python train.py --num_hidden_layers=15 --vocab_size=8192 --norm="rmsnorm" --lr_mult_up=1.12 --beta1=0.95 --lr_head=0.00636 --max_steps=10389
MLP neurons of a small language model. Each row is named by its layer, matrix (gate and up: input weights) and neuron, and shows model dimensions 16-111. Each number is 128 + 24 x the weight over its row's rms, rounded and kept within 0 to 255. Numbers have three digits each. A neuron's up and down rows have the sign that makes its largest values positive.
After each neuron's rows, "fires after" lists the tokens most often just before its 100 highest values on Wikipedia text that the model never trained on. A number after a token or word is its count.

L10.gate12:131120150092126105079101158134111149119133140141143135130188122128102126158128156136148097137096137145113181125106125121112159119174081092109103135073154149140111149109133122129112138114120052118169106125109110113141162095113119143145138146129112136132124104142112100115126136152103126111
L10.up12:181151137132117122110091159133130162152134157161087114134149105107108129132134134135168152136114138215150117124132127156107132159079062104166145090103151158137140158168111127136116134094120129126131128165142117120114116120124122081109146165136176104114179123130083118081128160129165151112
fires after: "=" 47, " =" 21, "." 7, ")" 5

L12.gate482:143135139135139102149116147105129109075134146145122109133132118131093136157133183133114125148090115136067114119145137075144076086128119144130188145121174087110197129170110132125138112160133120134126135086177124109101126095107118113126168116113125128137147128103142116099105106112101152155
L12.up482:118141122099117136098145111128115128147140120117130128117158117102112099092103096093110141171128110112128098156126127109146134138169140177088129114148144152094113141138120105151092130139142168127132098154134087094131112133093122088112112124179154075136144153125112112126099151123125158130
fires after: "\n\n" 80

L8.gate31:086130087166151158112114153092147088095113112161128103140157096113102156117198122117154133130123137122086129115156117116101129119192112096129137173127134099129121167155127116105113159159162120137113153123150127131114189166141141140114133108089129137097101151149132172113102142122087108070
L8.up31:139153173125120105155132107112139122121131132132075153101151151110143118106115149125118175110127121133115127151135144142102135146114162138082095146146097093113138130112095097075140134112089117158102087138110127142175116126129111141128156118107151129133132132145092109105122157153096129116
fires after: "\n\n" 63, "\n" 24, "ne" 4

L6.gate221:104104100133109098137112114085135131130149179131174148086148125121162149129115128123132145126108133145111124113164153138094176154089129149142098111097091122132120134155167147143114100133126117133095083146179112143100114141148153106141108107128109126110160132152124137117120059123171122122
L6.up221:118156150155107146116154136093138156114147101155106116120137152147167140098118132100147164078061134159119150156096189105127096137148167111108131133091147137100158160096100176154109072148141151127143110149158131180107095159140163118125134145128170126106144104185138129143137113123137109158
fires after: "-" 100

L4.gate45:127139125152123100170160092129132083087146115194127162121133118139164146144131142076135160122093139114153147140123182100093152112148137128144120124160120118079132126088104133090114120128102141117110069137132158156142112142080120125144143098159128110084137129175140135132091133127155127155
L4.up45:150120169104116138114122116147164103087100131137091139158175134163152144110149152118151154093127176138136108131076145113103128143117105125153070166124154123104133144079121144103140118126109163098102103185129125103113094177127151132107106120119121118117114138128135123040134122106120099143
fires after: " (" 33, "-" 14, " −" 13

L12.gate240:139093125118157154102135152089150154140144094109150133089093150195159129117128162126143107143148136115142123160110149124119153153162102116078140171103148123102113106085135113152140147142122116164121109143108187120151147133109148105154124093139108140114128114124126141139117083142107149102
L12.up240:138143143125117131108134158153153106142130111102127140124121167114106062156091120176140156125095133132121127137151139161117113113123127142136134111065130137121135149093082146172125110118090098119101095145115111101117135122102126153133155163097117109098091126133146127149131160134159138126
fires after: " |" 70, ";" 5, " to" 5, "|" 4

L6.gate21:097115137092151132118157149097135132128168114178124157119156119135119117143128097132098093147120112122165109179179095119134135149148093128164156150106123103149130129171131144162100100124153120099102112081117132138138152198130138142119137104161087131143104146142131174122105201148105164133
L6.up21:145128133116130113130111130105132108156127125141150153094143085144096160157150127129131137121119156128132141139111088129102060133085110063113150114140106114079115127079068137130122102134113084120146096152112158152117141093177103152079107134158117099120055124158158099131127174147116142117
fires after: "=" 49, "\n" 11, " photo" 9, " such" 4

L12.gate337:117159140131125144121107146149153154167131146130119151120109117122176105082111171142113116123149085150151127112143125140161148140083102104099131144126168109093122111132148131153136117146101144140105151110116151117151161044128113137139119082080143100105146119143151127131106075136145139165
L12.up337:175125090134136120171130135092154133105134129132176111105132162128137105094125112130150146123076132123121127139142122094125110089104173194139135131127123161099114130162149116100110088160107173149142157138118153162150132104110105184142140088105075143085099112173142133127135136134127127135
fires after: " |" 38, "|" 10, "  " 9

L7.gate464:104140108130143109112141115125131093127142097119103129118111142080123129085106191117139104152126138158119141102117106112104123158165125134149134143135090128115159090124119145133121136101102152155121161162119118109114117161136115084102116157138155088146133117105129114126082093137144087135
L7.up464:166138094153140124135078114125123100139102098115117184139143096139104110119126181078179119119182128132096145097124158118110127086095160141079115138158130103090090128115127117133104114110086137169172081101111112141106134117124122106157140089082125123130149141154134115152120137131081116154
fires after: "=" 36, " at" 10, "\n" 9, " University" 8, " College" 6

L5.gate58:127154172101082126095112133127092116102126129092097098131155115095134117157092122160147108124112103141127145170085073134148136096132128123128157097132126129154150149114091132075126094116119160130115131103104110159125148131150185148144124170102107143131151147171134139140133110115130134129
L5.up58:163108139144097126113098103109104126094128134176125132129163126113158139109123129116147066192126114144116148109130137198096152186132109131160149139130112161135134110102163121132134152090106081115129173111152117120145133130131145144124100154149139144146131124161124111124091129108110144104
fires after: "\n" 23, " =" 15, "°" 9, ")" 6

L12.gate42:127142115067102157122151087118141098104108125114168117142104115104124128151117129127143118135141132107166142125130114131129161111152073124118186149097139127130119152108132105124148101124106143128138147128130153090151145165083146140068141063131127105095089104060115096106152083129131103128
L12.up42:128166100101094121135134129180130091164088153135147130163096121102141126111094130146133137081105124100126143126156107170139111095126144112136110140135097146076102136145178123130145074114095107139159144141118161101114177087176161116109104097115073115110116134112178145160123154143160138095
fires after: " |" 55, "|" 17

L6.gate162:102094108134123078112129134151124132122141144124155113125149100122145150069109153135112162117131173097145081094111081109107139148144180115144137113129151165127102127135132156111130170165147140114166112148126135126136155122141131160152166162134114149140095164126080147147141083108112115093
L6.up162:151158147122134123134116144156112068145122068129129141137124132086106097166145132137141150125134133069143154126113138165166118156136136110131094144115123088146150123168079173120138116164144095093093090132146090179110117108129160113145145165120096110126122136113133151135124173150102108134
fires after: "\n\n" 52, " (" 4, " exchange" 4